python train.py --n_layer=14 --d_model=640 --n_head=10 --n_kv_head=1 --head_dim=64 --d_mlp=1728 --vocab_size=32768 --activation="swiglu" --norm="rmsnorm" --norm_place="pre" --norm_eps=1e-06 --positions="rope" --rope_base=500000.0 --rope_fraction=0.75 --qk_norm=false --attn_scale=0.125 --bias="none" --tie_embeddings=true --parallel_block=false --extras=["capped logits"] --init="normal" --init_std_qkv=0.0244 --init_std_o=0.0 --init_std_up=0.0244 --init_std_down=0.0 --optimizer="adam_variant" --lr=0.000786 --beta1=0.9 --beta2=0.99 --weight_decay=0.56 --lr_head=0.0106 --grad_clip=1.0 --warmup_steps=217 --schedule="cos" --final_lr_fraction=0.0 --batch_tokens=262144 --seq_len=2048 --doc_mask=true --train_tokens=955000000 --steps=3644 --dataset="wikipedia_en"
MLP neurons of a small language model. Each row is named by its layer, matrix (gate and up: input weights; down: output weights) and neuron, and shows model dimensions 48-175. Each number is 128 + 32 x the weight over its row's rms, rounded and kept within 0 to 255. A neuron's up and down rows have the sign that makes its largest values positive.
A block is one neuron, or neurons of one layer that tend to fire together. After each block is what it responds to, as a language model described it from the Wikipedia text at the highest values.

L8.gate208 [103 194  57  74 107 198 156 121 105  90 114 103 180 123 136 115 176 114  54 188 146 140 128 170  92 125 129 145 107 123  96 175 136  72 175 122 130 122 130  97 168  77 109 143 121  98 124 164 138  87 101  93 120 155 118 157 103 105 166 152  49 108 107  96 164 130 176 109 141 100 243  93 158 174 130 161 155 100  99 140 178 110 151 148 130  98 123 150 168 120 131 120 148 171 109 138 111  97 119  91 136 143 160 127 181 173 142 113  95 122  95 144 130 127 117 155 136 113 160 167 160  94 160 101 114 146 124 121]
L8.up208 [ 77 122 123 156 129  99 142 141 131 165  96 129 135 130  70 129  63 141 112 125 124 105  69 128 173 117  95 133 133 109 171 150 122 101 111 116 153 151 211  90 132 112 143  77  85  94 150 160 106 159 115 141 139 109 189 146 128  92 174 103 180  87 123 101  99 140  90 120 184 109 163 141  72  93 129 149 116 173 182 119 116 149  54 135 120 155 154 119 122 110 121 113  98  95 105  95 168 139 132 105 162 195 149 106 137 174 143  88  88 111 160 137 161 173 184 127 196  95  96 175 170 122 121  82  89  91 187 125]
L8.down208 [100 119 113 139  94  85 128 126 118 141 122  89 202 180  94 113 133 156 104 131 141 237 139 151 116  76 115 139 180 105 124 131 147  82 147 138 138  65 144  99 140 105 196 164 103 108 141 177  95 122 127 134  81 112 165 130 169 155 106 168 197 136  98 169  91 159 152 114 139 109 144  88 119  84 155  83 205 159 101 115 152 152  81 130  97  91 126 179 128 127  86 109  85 185 162 101 145 134  91 102 157 118 168 136 127 140 123  97 122 114 157 135 110 147 141  50 155 120 144 201 175 126 100 115 126 110 137 147]
L8.gate1175 [105 138 105 180 112 108 118 137 106 210 141 119 147  97 164 117 116 115 148 157 117 122 149 117 136 102 153 138 103  67  85 116 185 125 143  66  90 192 181 147  54  93 143 150 125 133 111 118 146 180  82 122 101 142 129 124  38  93 121 172 112  79 138 123 117 155 121 132 115 171 178  96 142 138 111 130  97 151 114  88 101  40 137 140 102  76 199 182 120  82 113 188 184 113 138 126  94 134  95 104 159 111 162 129 129 141 106 121 144 166  75 158 161 117 125 120 143  98 145 120 144 178  64 104 160  94 113 180]
L8.up1175 [127 164  65 131 122 126 106  55 146 130 164 128  94 114  78 144 121 152  98 117 140 121 128 141 115 152 123 197  78 102 138 158 145  38 162 102 123 156  57  66 111 142 102 112 124 145  93 125  81 160 169 146  85  87 131  57 170 140 160 149 154 113 127 141 134 112 129 144 126 125 149 145 153 148 171 140 122  77 191 147 106 128 188 151 117 207 128 211 145 116 113 135 108 109 135 101 163 146 118 177 155  89 128 180 135 125  90 162 114 109 104 117 197 164 188 143 133 109 125  83 118  62 152 146 126 141 125 106]
L8.down1175 [102 143 138 168 113 136 150 172  96 123  92 109 171 163  88 146 101 146  88 155 137 153 168 114 133 116 190 129 129  89 128 150 132  80  83 125  74 107 132 127  98 137  75  97  81  79  90 197 118 127 208 126 127 201 141 143 107 119  97 120  74 145 138  82 110 122 145 132 128 105  91 150 145 170  68 177 161 142  81 138 159 123 156  86 135 162 100  92 129 206  77  93 118 119 122 134 163 192 122 164 109 169 165 143 111 102 150 133 106 156 159 142 110 123 214 124 164 134  91 137 120 123 137 138 170  70 168 136]
L8.gate1390 [150 153 132  90  93  95 178 148 186 137 155 123 174 130 149 119 183  38 202 149 185 156 149 143  73 123 126 127  63 104  91 125 126 167 175 121 132 137 182 163 183 161 152 179  98 100 135 119 115 150 129  98 143 124 106  98  63 177 141 113 141 107 117 147 103 111 102  99 123  64 208 112 107 188 109 135 135 153  86  99  95  87 146  67 117 105 109 120 119 133  88 106 140 179  90 162 106 103  92  88 130 128 161 111 127 156  64  89 128 164 142 193 110 127 151  94 156  90 105  92 137  73 132 145 105 158 113 104]
L8.up1390 [140 184  98 138 100 196 166 119  58 158 186 105 149 156 155 121  94 126  92 176 151 127 113 140 129 138 100  65 152 148 134 106 102 131 142 104 134 128  95 120 130  64 105 155 145  70  83 136 117 152 188  45 133  96  71  98 113 137 127 126 112 155 146 203 178 103 142 117 158  77  93 128 145 140  87 148 139 148  98 107 114  93  91 148 140 169 163 112 155 102 255 104 156 133  58 158 145 134 150 150 130 130 150 139 169 130 133 125  67 146 114 147 143 166 119 130 145 176 159 151 132 147 122 148 165 189  90 112]
L8.down1390 [102 120 183 147  99 162 150  68 187 140  81  85  90 200 102  70  93 164 148  91 171  90  96  87 157 153 106  47 129  53 134 122  70  99  96  89 108 138 204  98 143 116  97  85 118 174 103  88  97 125 105 113  70 165  95  94 193  75  84 103 112 159 126 148 119 115 105 163 118 139  65 127 168  59 124 138 138 131 174 119 130  43 144 224 120 159  91 102 120 171  99 174 103  92  56 121 141 132 121  86 136  92 128  57 173 112 137 115  98 167 141  77  88  93 131 110  99  86 127  90 157 122 155  98 108 123 126  93]
L8.gate1568 [178 133 174  86 107  95 116 142 169 160 113 162 121 136 128 138 125 104 131 113 141  86 141  91 113 145 157  51 146  94 174 162 203 161 119 106 133 121 160 194  94 140 141  67  82 142 102 137 140 159  98 119 106  89 123 125  54  54 185 123 100 122 116 164 138 154  82 157 108 102  70  94 201 131 118 138 143 190  96 115 119  95 144 163  97  66 132 167  69  65 177 128 139 134 142  42 109  95  90 104 154 138 135 116 174 150 111  64 146 166 111 157 148  76 122 139 150 128 174 110 134 176 159 154 112  75 101 167]
L8.up1568 [147 135 109  80 118 123 106  88 146 155 189 144  92 169 112 136 171 139 108 105 206 151 187 106  85 156 198 148 117 117 158 122 160  99 129 145 156 168 136  99 141 176 103 151 114  83 130 123 171 162 142 125 125 127 133 150 119 135 155 123 141 112 159 111 106 136  71 169 105 137 156 110 195 153  80 135  78 101 103 118 113  83 128 140 118  98 114 136 104 110  57 137 210 144 153  91 117 134 151  96 147 136 100 118 146 122 154  75 115 193 102 101 150 106 149 128 121 107 161 181 111 142 123  87  75 123 147 126]
L8.down1568 [117  60 166 141 125 180  35  75 125 156 140 148 120  87 130  83 146 115 131 143 130 111 121  63 106 105  80 191 158 120  79  96  89 170 162 112 144 112 159 108 122 163 111  59 122 132 127 100 121 112 120 126  72  91  77 121 114 142 103 106 168 138 159 138 135 163 105 143  57  95 137 148  80 107  97 112 119 132 142 190 114 161 107 172 116 122 126 153 179 124  47  68 164  88 130 153 158 115 153 159 159 137 136 200 116 121  73 122 171 158 146 170 147 110 164  82 102 138 138 104 134  58  95 132  90 149 106 119]
Digits, en dashes and commas inside match scores in tennis and sports result tables, such as 6–4, 3–6 or 3–2, plus scattered other tokens.

L7.gate1048 [126  56 119 125 165 102 163 126 130 140 150 118 158 131 105 178 116 104 127 162 118 115 100 196 136 143  87  60 188 131 151 174 109 172 180 158 199 122 151 116 106 112 176  92  78 125 128 152 114  80  89 167 121 126 127 159 140  82 149 113 145 127  69 122 105 106 123 176 151 166  96 136 111  96  82 138 126 145 144 125 126  79 152 117 125 116 129  87  99 112 107 147 127 147 135 120 133  32 127 118 136  63 160  91 124 179 134 126 106 108 113 170 144 125 115  86 104 119 153 110 135 178 102 100 136 109 162 124]
L7.up1048 [143 144 112 134 138 143  84 159 141 119 124  89 213 181 131 182  97 106 157 137 189 168 171 102 108 115 112 152 138 110  57 138 122 152 130  98 110 135  87 145 122 135 167 124 172 111 136 169 108  92 168 151 149 145 143 152 105  94 155 157  88 105 100 115 139 165 135  47  67  88 150 111 149  83 100 121 206 193 140 147 159 170 137 146 126 107 116  94 161 129 167 109 112 103 186  31 109 147 140 148 128  73  96  68 153 133 111  78 139 159  97  97 150 163 124 125 205 118 129 105  99 129 151 167  89  92 147 177]
L7.down1048 [117  96  87 166  99 154 104 150  51  86 144 125 162 100 119 107 153 148 135 114 175 115  84 180 104 180 114 125 165 170  79 161 150  58 130 134 133 128 128 155  92 167 155  68  64 124  73 135  79 138 158 156 156  69 123 128 157 144 135 133 120 103  86 133 141 170 158  92 159 192  96  93 135 151 123 130  77 114  89  82 193 129 146 111 110 140 109  94  45 188 148 128 111  96  74 180 130  93 126 168 173  98 178 124 105 117 111 200 145 107 161 119 142 125 114 114 116 137 172 120 109 122 111 152 169 117 140  69]
Predicate adjective or participle completing a state after a linking verb (is, was, held, remained), such as right, present, constant, injured, influential.

L8.gate408 [ 81 155 137 144 108  79 128 208 108 132 156 157 147 136 138 140 165 116  72 120  44 164 109 109 174 162 131 159 110 162 121 102  69  78 103 173  75 144 146 182  79 173 150 123 141 187  90 111 119 157 163 156 114 104 128  99 129 148 142 143 110 174  89 152 108 132 160 125 193 154 165 141  77 121 112 130 115  95 135  99 136  94  94 146 115 132 124 133  71 161 139 135 101 130  35 103 104 144 127  97 150  90 176 144 103 153 151 141  77 112 116 170 124 144 107  91 138 108 196 200 135  78 114 141 121 192 139 110]
L8.up408 [ 93 116 137 101 118  63 127 134 109 143  99 154 150 148 166 109 134 148 168 172 124 150  94  84 120 186  52  94 130 133 131 147 155 177 114 112 125 122 141  72  90 157 107 103 103 109 100 125  71 118 132 157 163 154 142  99  82 150 128 162  91  78 104 127 156  89 110 164 157  79 147  30  84  92 130 126 179  96 159  72 122 140  38 112 102 108 161 136 127 135 127  98 192 165  83 137 185 136  94 163 161 132  83 111  93 142 114  96 138 143 167 154  65 115 113 159 109 142 167 101 174 154 148 159 143 147 144 149]
L8.down408 [138 157 132 142 150 135 100 120 107  92 153 132 125 159  88 147 105 112 113 129  95  81 105 125 105 166 105 106  78 158 179 169 160 138  86 117 108 123 134 119  93 146 107 159 163 143  62 107 109 107 140 150  78 109 134 111 145 188 144 106 150 143 116 207 190 103 102 162 114 153  86 128 102 151 126 131 136  94  88 110  98 149 177 181 116 104 139 131 142 106 137 149  63 171 118 145  79  95  99 131 153  98 126 146  88 100 138 157  42 128 100 137 161 111  93 148 104 120  96 139  92 114 179 155  99 144 141 117]
L8.gate858 [ 94 164 114  77 141 107 167 135 224  98 128 125 168 131 143 113  81  96 102 160 100 123 117 163 155 178 171  87  73 182 102 112 102 104 225 119 111 134 106  21  70 159 106 127 177 100 116  80 148 116  91 147 105 152 142  52  91 103 166  81 204 141 125 121  97  54 134 144 148 153 178 131  97 119 127 120 114 135 183  66 152  77 122 153 114  91  96 141  66  88 135 148 122  76 115  85 134 141 106  75 142  68 131 105 153 143 100 139 169 102 126 215 115 125 159 118  85 119 178 113 123 131 108 129 137  73 173 162]
L8.up858 [126 159 217  68 153 172 171 107 109 182  96 106 129 122 126 153  88 148  65 104 170 107 156 146  97 102 171 145 116  67 113 131 118 130 146 217  86 150 124 117 102 132 147 132 105  88 145 129 160  73 144 222  70 109 186  85 152 118 136 141 131 127 133 104  78 119 106  98 176  75  88  97 132 128 169 119 116  79 130 174 156 118 123 133  82 157  93  82 150 186 123 159 103 141  91 115  93 147 135 170 141 117 142 139 140  75 103 174  95  86 183 113 119 141 136 150  83 153 111 136  68 121 145  75 140 139  97 122]
L8.down858 [125 116 127 140 155  68 133 119 130 156 192 135 144  95 121 126 153  98 110 113 148 112 115 121 150 141  90 121  80 151 177 162 114 160  68 139 153  65 158 137 144 125  87 135 165 155  84 119  74 176 121 139 116 132 129 133 167 124 142 181 153 127 147 171 141 146 136 145 108 147 167 219  94 129 171  91 186 116 106 152 110  96 123 145 183 176 101 162 135 111  79  98 147 185 113 137 133  98 108 124 159 151 161  84 166 134 101 109 119 144 141 167  77  79 134 120 105 101  78 163  93 106  84 175 180 180 166 114]
L8.gate1222 [166 159 138  90 126 149 171 219 112 126 126 110 150 161 152 146 152 131 115 101 114 120 130 123 131 165  79 113 130 129 104 169 125 140  46 151 173  93 119 147 171 135 146 133 115 153 135 141 126 165  90  61 165 174 177 104 112 101 129  78 173 139 152 159 103 147 146 118  75 109 169 127 135 170  77 129 142 123 177  90 161 131 122 109 155 164 132  95  78 143 152 186 131 172  78  79 155 165 131 117 157  64 116 136 128 187 141 134 123 104 219 150 129 169 127 103 108 111 174 132 113 109 158 103 104 131 124  93]
L8.up1222 [ 97 100 109 138 102  98  96 145 107 131 186 165 160 115 172 118 119 117 114 102 145 184 116 203 167 122  92  82 181 185  56 164  83 140  73 161 142 121  94 103 120  86 110  52 135 149  99 120  75 148 153 169 126 118 125 138 147 105 143 138 127 116 124 137  80 126 174  97 120 134 162 155 138 127  74 168 111  87 118  91 147 117 152 126 151 110 108 152 101 183 143 140 134 142  75 106  66 137  78  89 100 149 139 150 116 199 150  72 101 143  97 117 112  99 118 148 170 153 110 103 168 135 108 101 187 120 136 196]
L8.down1222 [120 127 181  81 115 101 161 202 109 133 118 142  30 157 101 160 123 127 192 124  87 119 160 157  65 191 143 211 135 114 106 141 114 115 103 130  85 124 121 170 173 105 168  94  77 143 129 152 205 124 104 119 152 177 138 134 144 107 114  74 161 152 129 143  80  95 186 120 151 210 129  90 128 115 128 129 191  96 136 132 122  82 107  80 160 110 118 140  97 162 157 114 123 174  37 120 139 158 135 131 117  36  84 165 148 153 149 117  99  88 158 123 168 171 123 143 106 132 150 111 140 149 144 127 132 109 114 147]
L8.gate1521 [170 115 147 151 165 144 158 159  98 172 116 172 123 169 113  67 129 157 124 131 124 121 118 143 122 158  79 152 120 141 150 131 109 115 145 174 174 122 145 156 118 111 183  91 125 119  55 132 128 138  74 156  87 127  51 157 117 194 145 140  82 172 141 100 148  79 175 166 147 141  93 105 147 118 123 163 133 167 115 160 124 184  78 171 163 110 107 141 122 105 153 184 173 188 127 125 133 106  91  76 116 131 154 137 132 155  92 138  49 130 157 142 162 108 108 117 135 104 165 154 126 170  87 119  46  94 110  35]
L8.up1521 [154 185 157 167 134 124 144 155  87 173  71  91 149 136 134 188 147 108  87 118 159 106 129 128 184 150 129 157  81 194 135 132 171 131 145 130 102 129  56  98 112 142 152 128 114 105 132 132 185 158 162 107 149  89 164 103 123 175 125 107 137 115 145 157 151 103 159 164 152  86 153 131 170 110 146  94 137 153 178  81  97 107 119 115 117 123 139 153  52 167 157 103 155  58  63 167 136  77 112 177 105 140 120  77 143 136  84 173  72 138 149  88 180 115  43 103 108 124 164 144 100 118 130 171 119 110 140  72]
L8.down1521 [130 175 132 185 129 116  91 100  81 129 119  69 128 136  90 102 105 137 115 115  90 183 133 145 124  92 149 129 141 137 125 139  72 144 138 120 163 158 176  85  98 144  86 139 107 151 102 176 120 148 111 124  95  72 147 112  88 124  88 110  49 129 154 154 124 136 108  99  88 158 118 130 127 169 135 105 186 115 126 126 211 193 147 126  89 156 111 135 128 106  82 167 123 118  87 149 144 154 155 126 135 149 161 118  96 168 110 127 118 190 155 102 161 113 159  61  91 178 134 134  86 132 175 171 144  78 134 141]
Main verbs (often their final piece) for moving on or carrying on, mostly in military or career narratives, such as steamed, moved, continued, headed, transferred.

L9.gate126 [139  72 113 112 112 155 242 125  90  76 133 105 112 163 112 187  81 125 127 156 129 149 100 137 153 128  79 140 112 142 119 160 118 164 156 123 201 145 151 137 154 140 157 128 114 112 117 132 164 117 108 134 110 154 103 104 159 148 123 117 131 146 138 118  91 148 113 146 122 159 122  65 185  79 132  95  70 156 122 126 119 154 123  97  64 187 154  96  86 138  91  71  88 107 148 102 112 156 147 149 130  89 129 121  81  71 114 123 132 110  42 140  90 181 120  65  91 131  80 120  96 166 146 120 118 163 108 138]
L9.up126 [ 78 161 120 149 130 111 121 177 170  67 194 147 190 162 140 115 138 100 170  93 183 131 116 101  95 104 121 111 194 113 108 105 137  76 113 172 121 131 195 160 135 172 122  91 127  63 130 153 136 164 143 151  92 125 108 135 159 153 164 158 131 185  89 131 110 144 133 132 133 168 135 107 178 148 162 183 174 153 102 138 125 112 190 151 131 123 128 175 117 140 150 146 153  84 172 146 143 149  72 164 170 153  64 136 110  69 193  80 145  93 133 130  97 126 108 142 135 143 152 151  29 147 172  89  96 125 140 142]
L9.down126 [134 119 131 168 164  75 133  97 102 146 114 114  92 124  79 116 255 131 193 140 150 160 180 150 102 199 158 143 132 110 102 110 140 119 147 154 154 102 171 120 149  76 156  93 137 154 165 120 120 134  66 155  92 160 139  93 169 163  80 139 120 108  89 106 172 108 140  89 138  77 192 156 182 156 115 156 112 114 165  84 102 114  94 176 116  91 171 135 105 152 168 129  91 116 121 121 194 171 134 124 174 208 119  65 143 116  98 108 158  96 153 165 108 148 155 110 110  99 170 151  90 165 122  96 188 111  87 111]
L9.gate514 [115  62 179 108 109 134 127 171 120 125 148 149 144 132 112 127  92  97 144 155 153  77 174 199  95 176 139 182 185 171 106  84 132 126 126 180 100 134 154 121  73 116 172 149  84 108 106 187  98 117 175 134 138 106 155 126  69 128 194  84 164  78 107 141  65 150  67 189 123 187 130  94 115 145 134  96 156 158 160 123  89  90 122  71 112  88 155 178 177  87 141 126 124  75  77 104  97 131  77 113 170  65 156  41 157 137  92 119  94 110 163 139 154 105 147 194  79 144 153 154 148 174 103  77 141 139 132  86]
L9.up514 [157  75  66 155 133 137 139 158 125 114 111 146 185 127 145 124 147 128 153 160 119 112 118 132  87 136 108 135  70 189 135  95 141 139 155 169 127 147  92 163 148 109 144 122  77 144 107  85 104  92 107  92  83 138 116 122 135  99 119 115  83 111 151 161 161 153 115 119 140 197 123 167  41 126 177  65 134 187 231 131 129 143 157 116 128  73 126 132 109 102 111 126  96 124 163 129 103 130 124 175 109 115 141 129 133  58  54 202 142  96 150 138 180 118 112  64 132  93 139  74 131  68 117  92 243 103 140 156]
L9.down514 [137 154 123 184 153  96 127  30 137 127  79 156 104 119  91 124 180 133 159 100 132 110 122  96  87 129 171 122 108 184  98  70 108 139 100  52  82 121 136 136 124 126 183 117 205 129 126 116  79 102 133  73 152 117 121 185 153 135  96 164 109 124  76 124 107 186 136 147 129 147 147 166 128 158 129 126 132 147 113 156 152 149 170 197 117 105 133 153 163 166  98 136 146 107 174 134 103 150 128  88  98 173 166 121  90 124 165 121 117 199 131 113 116 114 170  77 108 120 156 177  94 132 139 112 150 138 163 119]
L9.gate836 [142  42 141 184 108 121 164 102 102 159 153 123 168 149 133 174 131  73  99 130 166 131 149 126 122 119 153  79 143 154 127 109 152 100 146 180 108 166  77  94  85 100 189 182 104 144  93 127 120  79 122 129 130  70 158 130 128 121  89 127 123 149 117 158 161  66 164 116  82 123 156  99 162 140 153  80 120 134 152 175 158 111 119 145 116  83 122 213 158 151 147 103 149 158 137 146 159 169 135 138 174  99 132 157 101 137 141 191 164 125 127 118 145 111 109 167 128  75 185 191 114 160 151 142 164 163 134 154]
L9.up836 [141  98 118 131 122 165 123 106  94 110 135 186 114 124 124 145 114 149 131 103 213 131 112 124 111 152 136  87 108 116  89 122 145 113 102 167  77 154 113 106 109  98 157 107 131 125 148 116 128 114 190 144 160 123 133 145 105  72 145  98 130 147 135 127 146 123 119 109 171 118  99 130 135 103 114 116 146 160 181 168 171 144 107 108 158  43 209 159 108  64 155  96 144 137 165 117 109 125  63 123 176  94 111 130 127 124 106 114 139 102  70 126 148 107 168 159 119 119 170 146 156  84 134  97 144 122  84 177]
L9.down836 [162 112 136 142 136 158 125  84 122 156 150 101  74 132 114 123 140 133  90 170 102  72 118 121  83  73 142 130 128 102  90 120 162 164 121 146 128  97  82 140 137  62 129 110 157 198  91 149 125 148 101 125 106 117 110 116 125  52  55 161  98  81 107 158 147 117 146 107 103  90 151 133 129 173 144 184 150 156 122 127 183 133 128 110  87 119 175 135 113 137  83 114 152 136  78 115 108  72 176 128 147  89 132 121 153 154 137 111 107  80 166  89 125 164 193 218 151 152 120 114 148 177  94 120 136 144  83 113]
L9.gate1199 [119 130 108 104 165 133 190 133 168  99  94 130 119 101 143 206 162 133  64 126 129  52 110 112 141 127 112 158  97 108 137  72 131  84  87 140  92 132 134 100 118  66 164 111 118 125 142  90 142 115 106 104 134  74  78 122  75 154 146 145 106 164 149 165 130 117  96 155 111 100 142 165  54 154 155 159  99 162 188 137 145 187 111 137 159 116 145 130  92  95 136 154 178 131 148 120 138  81 113 112 178 182 120 171 114 168 108 118 174 108 140 127 135  79 126 130 103 119 153 134 130 166 142 116 122 126 153  74]
L9.up1199 [123  90 165 161  76 152 101 147 125  98 103 148 127 166  99 160 137 131  82 165 178 115 136 151 147 163 122 114 105  97 134 153 116 228 109 143  92 116 169 138 119  88  91 175  99 153  23  97 136  86 130  93 112 114  66 109 162 138 129 167  94 131 135 100 109  88  81 121 123 118 113  96  84 132 135 168 105 125 192 171 126 139 132 111 135 158 163 128 134 134 195 177 115  61 112  91 118 143 121 128 126 125 139 124  83 139 126  74 115  77 152 172 100 169  87 116  72 137  75  83  94 130  72  89 115  83  96 136]
L9.down1199 [139 113  55 138 162 140 187 103 106 132 118 105 133 131 116 111 142  88 137 114  90 107 118 138 105 148 115 190 174 146 158 154 103 137 112 127 126 112 171 119 110 111 133 100 104 107 175 174 170 133 125 124 117 117 114 121 168 193 176  84  90 109 164 103  86 136 121 172 115  99 133 132 177 159 102  67 103 140 135 126 108 162 135 164  98 116 129 156 178 132  90 151  72  87 172 118 108 162 186 129 135 162 169 126 135 163 188 115 108 149 147 133 155 120  71 159 161 178 121 142  88 103 125 147 130 121 186 106]
Predicate adjectives and motion verbs that call for a following to-clause or particle, as in it is possible/safe/free to, or came down, go back.

L7.gate1334 [153  99 142 133 158 163 147  82  73 179 119  42 177 105 185 100 131 106 128  96 155 148 192 154 114 148 129 118 124  99 143  70  92 135 168  96  99 155 165 144 134 152 142  93 216 171 157  84 136 137  76 116 152 109 174 151 155 140 126 132 107 175 134 123 110 101  77 150 139 137 126 147  99 169 109 125 169 130 107 124 110 113  97 140  76 120 120 104 120 131  77 101 156  93 120 167 102  70 103 122  65 128 104 169 115 107 115 126  94  92 127 168 122  97 126  97 123  78 133 158  98 101 165 152  77 127 156 122]
L7.up1334 [127 219 146 153  82 120 124 108 171 130 109 156 111  84 145 155 115 104 140 117 107 140 116  94 125 145  87 139 133 134 139 197 133 153 133 122 151 134 140 155 134 100 139 156 144 169 163  85 161  92 193 102 135 111 147 158  72 156  89 137 135 118  87 106  98 104 102 174 127 119 122 111 193 148 135 154  83 106 156  22 161 130  70 158 147 172 147 138 157 112  93  99 149 110 152 116  97  87 153 149 139 202  98 184  38 105 132 150 116 159  88 220 143  68 159 142 144 108 175  56 116 128 118 115 116  73 124 151]
L7.down1334 [104 110  82 143 140  93 185 120  93 129 141 113 142 106 138 111  98 142  97 145 136  98 111 191 100 117 147  64 192  58 145 177  80  79 172 114  50 143  77 105 114 138 182 136 164 165  96 115 133  71 100 138 123 147 125  72 150  98 144 145 145  47 116 151 117 137  78 135 116  96 136 173 131 121 167 141 127 151 108  71 153 102 155  99 158  71 147 110 116 126 115 154 124 118  70 146 153 159 101 112  86 111 158 137 155 166 102 118 115 149 134 114 137  82  87 106 146 161 175 141 139  80 135  94  76 159 132 161]
Digits and dashes in sports scores, times, ranges and age groups in tables or lists (6–4, U20, +11:58), plus scattered word fragments.

L9.gate81 [128 123  71 160 166 140 129 190 141 105  98 110 160  93 131 157 113 124 149 159 211 107 148  91 198 132 157 106 144 118 117 147 170 160 119 170  65 116 112  88 125 176 129  98 114 157 119 107 113 140 148 113 106 116 205  90 115 104 142 154 141  70  61 146  95 161 160 173 120 145  94  79 138 165 107  88 132  75 126 159 186 122 121 107 128 156 148 122 141 124 102 140 151 112  90 148  89 132  62 134  94 125 184 153 145 168 149 149  85 140  86  85  89 154  91  88 174 124 154 172 155  91 174 151 110  92 112 128]
L9.up81 [150 198 171 121 118 116 134 130 103 135 129 136 170 150 155 101  88  65  83  99 191 119 148 132 153 151  73 148 112 123 122 142  95 130 159 145 125 137 116 189 158 148 123 140 133 100 137 151 112 184 132  87 178 116 132 138  99 172 136 154 167 120 119 155 113 129  37 102 121 149 155 141  94 119 141 105 154 136  87 187 112 100 113 148 158 126 126 155 168 147 109 112 157 107 169 153  81  98 131 142 118 154 123 189 115 181 178 118 165  87 102 138 136 134 132 132 109  80  65 104 107 117 102 157 159  74 121 127]
L9.down81 [ 83 119 136 169 180 120 136 171  68 148 121  69 130 115  93 167  99 143 107  65 125 139 146 130 162 123 105  61 151 139 163 128 129 191 134 153 153 169 133  99 185 137 142 112 176 140  64 160 129 151 209 119 157 169 187  64 126 104 169  65 153  65 149  99  90 100 103 210 171  76 108 168 138 119 137 146  88 155 130 159 166 131 196 133  67 136 112 142 130 156 163  67 171 151 113 140 156 132 174 134  52 143  76 109 144  71 193 118 136 128 101 152 140 112 174 113 136 113 147 166 111  42 120 204 117 118 103  78]
L9.gate745 [143 111  93 182 137 147 120 154 142 125 146  31 150 112 148 102 154  90 134 165 135 112  78  96  79 149 104 106 143 107 178 125  85 192 100  97 150  79 130 125  96 147 132 164 125 156  67 125  93 129  67 127 132 174 109 181  98  92 171 137 131 160  58  97 112 169 116 255 150 101 159 145 117  92  86 147 113  82 217 136 162 102 120 128 100 126 177 149 126 112 156 146 117 131  64  73 136 140 157  71 170 132 118 158 155 149 137  48  99 197  96 185 128 163 114  80 125 142 133 170 117  80 105 185 139 156 155 135]
L9.up745 [126 146 127  48  51 156 158 157 130 106 147  75 160 160 146 147  76 129 159 187 184 163 151 173 139  79 151 152  98 105 126 130  99 146  55 114  84 149 164 133 114  66 118 130  69 175 113 129  90  86 119  99 145 116 169 151 111  67 110 114  79 167  98 116 130 162 121 147 169  93 139 116 151 169 100 127 125  82 154 112 153 117 139 120  91 121 143  50 121 142 133 227  61 127 101  82 144 122 111 146 115 128 119  99 141 174 113 129  96 161 140 153 133 228 109 146 179 143 125 156 152 122 145 166 157 129 189  92]
L9.down745 [145 145 141 104 111 165 176 173 155 151 163 114 167 154 128 165  90 105 115 116 117 146 164 153 115 150  62 100 104  97 173  97 110 120  93 151 136 202 147 113 131  61 140 107 149 144 134  92 149 128 205  80 144 129  81 115 128 125  86 158 164 161 142 126  89 143 153 152 107 102 116 175 110 116 108  82 156 158  85 112  80  99  68 132 105  91 106 113 133  80 125  75 140 128 124 121 186 115 111 143  97 101  83  99 121  43 145 100  77 104 104 111 158 177 125  91 112 130 115 193 179 166  64 122 140 116  51 127]
L9.gate787 [107 181 113 146 148 143 126 191 150 141  82 151 146 127 135 123 105 118 131 116 149 102 132 151 111 140 103  80 101 144 156 146 144 131 112  83 162 182  93 113  95 118 163 101 171 150 151 120 128 132 120 104 130 120 166 156 143 113 204 137 140 121 133 136  68 155 148  54 149 136 128 135  65  57  98  91 152 100  97 144 179  55 116 102 125 106 115 132 125 128 113 140 139 146 126 101 110 119 105 126 109 150 131 114 130 113 171 116 141 102  79 165  87 131 144 154  67 112 171 111  84 117  89 111 126  70 103  79]
L9.up787 [134 170 140 102 153 165 110 137 169 113 127 117 126 116 162 162 115 121 111 119 106 139 107  82 141 174  85 106 134 171 185  90 131  98 100 118 125 106 145 113 117 120 151  92 158  70 112 143 112 144 118 145 121 177 149  95 140 202 148 111 136 115 108 125 120 167 158 196 190 117 123 160  69 119  96 168 134 151 154 100 123  99  89 144 169 106 174 132 148 170  77 156 168  60 121 134  88 143 167 108 106  89 119 125 132 111 145 144  89  91 175 151 103 160 168 139 122 130  79 140  62 107 154  53 129 119 150 132]
L9.down787 [138 146 158  87 156  77 100 121 201 166  79 129 144 138 118 100 144 204 133 124 124 119  98  80 191 163  98 115  88  94 146  84  76 144 188 145 148 157  91 163 143 144  94 114 131 115  18 157 110 134 135 108  94 119 137 124 115 120 156  53 108 102 193  93 141 158 180 129 121 105 100 213 117 114  72 129 123 174 128 139 137 154  85 146 132  87 139 121 146 128 108 111 186 125  83 145 161 139 145 127 106 153 147  95 122 113 132 133  77 112 164  95 101 158 174 138 133 128  97 150 141 139 110 162  72 103 110 136]
L9.gate1637 [123 115 139 144 150 178 160 181 175  83  74 138 104 145 129 175 133 147  83 117 174 135 113 134 136 160  92 108 218 198 115 194 124 157 142 163 139  64 102 134 109 180 150  86 129 130 141  46  90 102 134 124 133 124 139 125 126  69 116 183 199 155 108  71  65 124 108 146 144 110 153 138 113 151 101 173  80 160 153  62 147  70 189 141 123  89 130 225  81 105 174 132 152 111 126 157  64  64 111  88 131 110  59 194 161 152 145 105  80  78 120 142 160 146 137 106 112 111 154 139 128  72 103 119 163  91 200 122]
L9.up1637 [167 175  98 114 150  90 150  71 219 158 118  85 127 104 118  86 112 132 164 108 191 171 142  96 140  94 136 148  36  88 136  81 135 182 108 120 152  99 146 116 152 164 134  66 154 105 137  98 164 160 134 120 182  88  80 162 124 158 176 105 108 184 148 119  80 155 125  74  97 165 154 116 161 160 219 119  66  85 136 116 157 141 188 143 159 157  86 123 159 119  83 137 116  98  83 177 124 129 136  77 102  95 151 129 110 140 145 184 186 121 169 127  97 111  72 155 152 109 195 148 139  24 144 142 150 164 100  24]
L9.down1637 [135  97 135 106 112 156 134 126 138 152  78 116 166 147 162  78 114 136 168  86 140  88 152 149 138  78 150 182 112 198 167 160 132 183  67 135  69 119  96 109 132 170 136 116 118  93 145  95 138 176 158 124 103 154 139 110 161 145 162 171 150  70 142 125 119 128 112 145 160 130 122 145  84 129  84 108 142  61 130 151 112 152  92 124 110 118 155 107 114 151  98 125 104 108 109 124 120 142  74  71 131 164 174 132 130 115 124 180 157 148 106 127 134 129 117  67  99 127 105 145 115 221 143 164 158 112 136 117]
Number tokens inside sports results and statistics, especially second halves after a dash or colon: tennis set scores (6–1), race times (1:47.9), distances.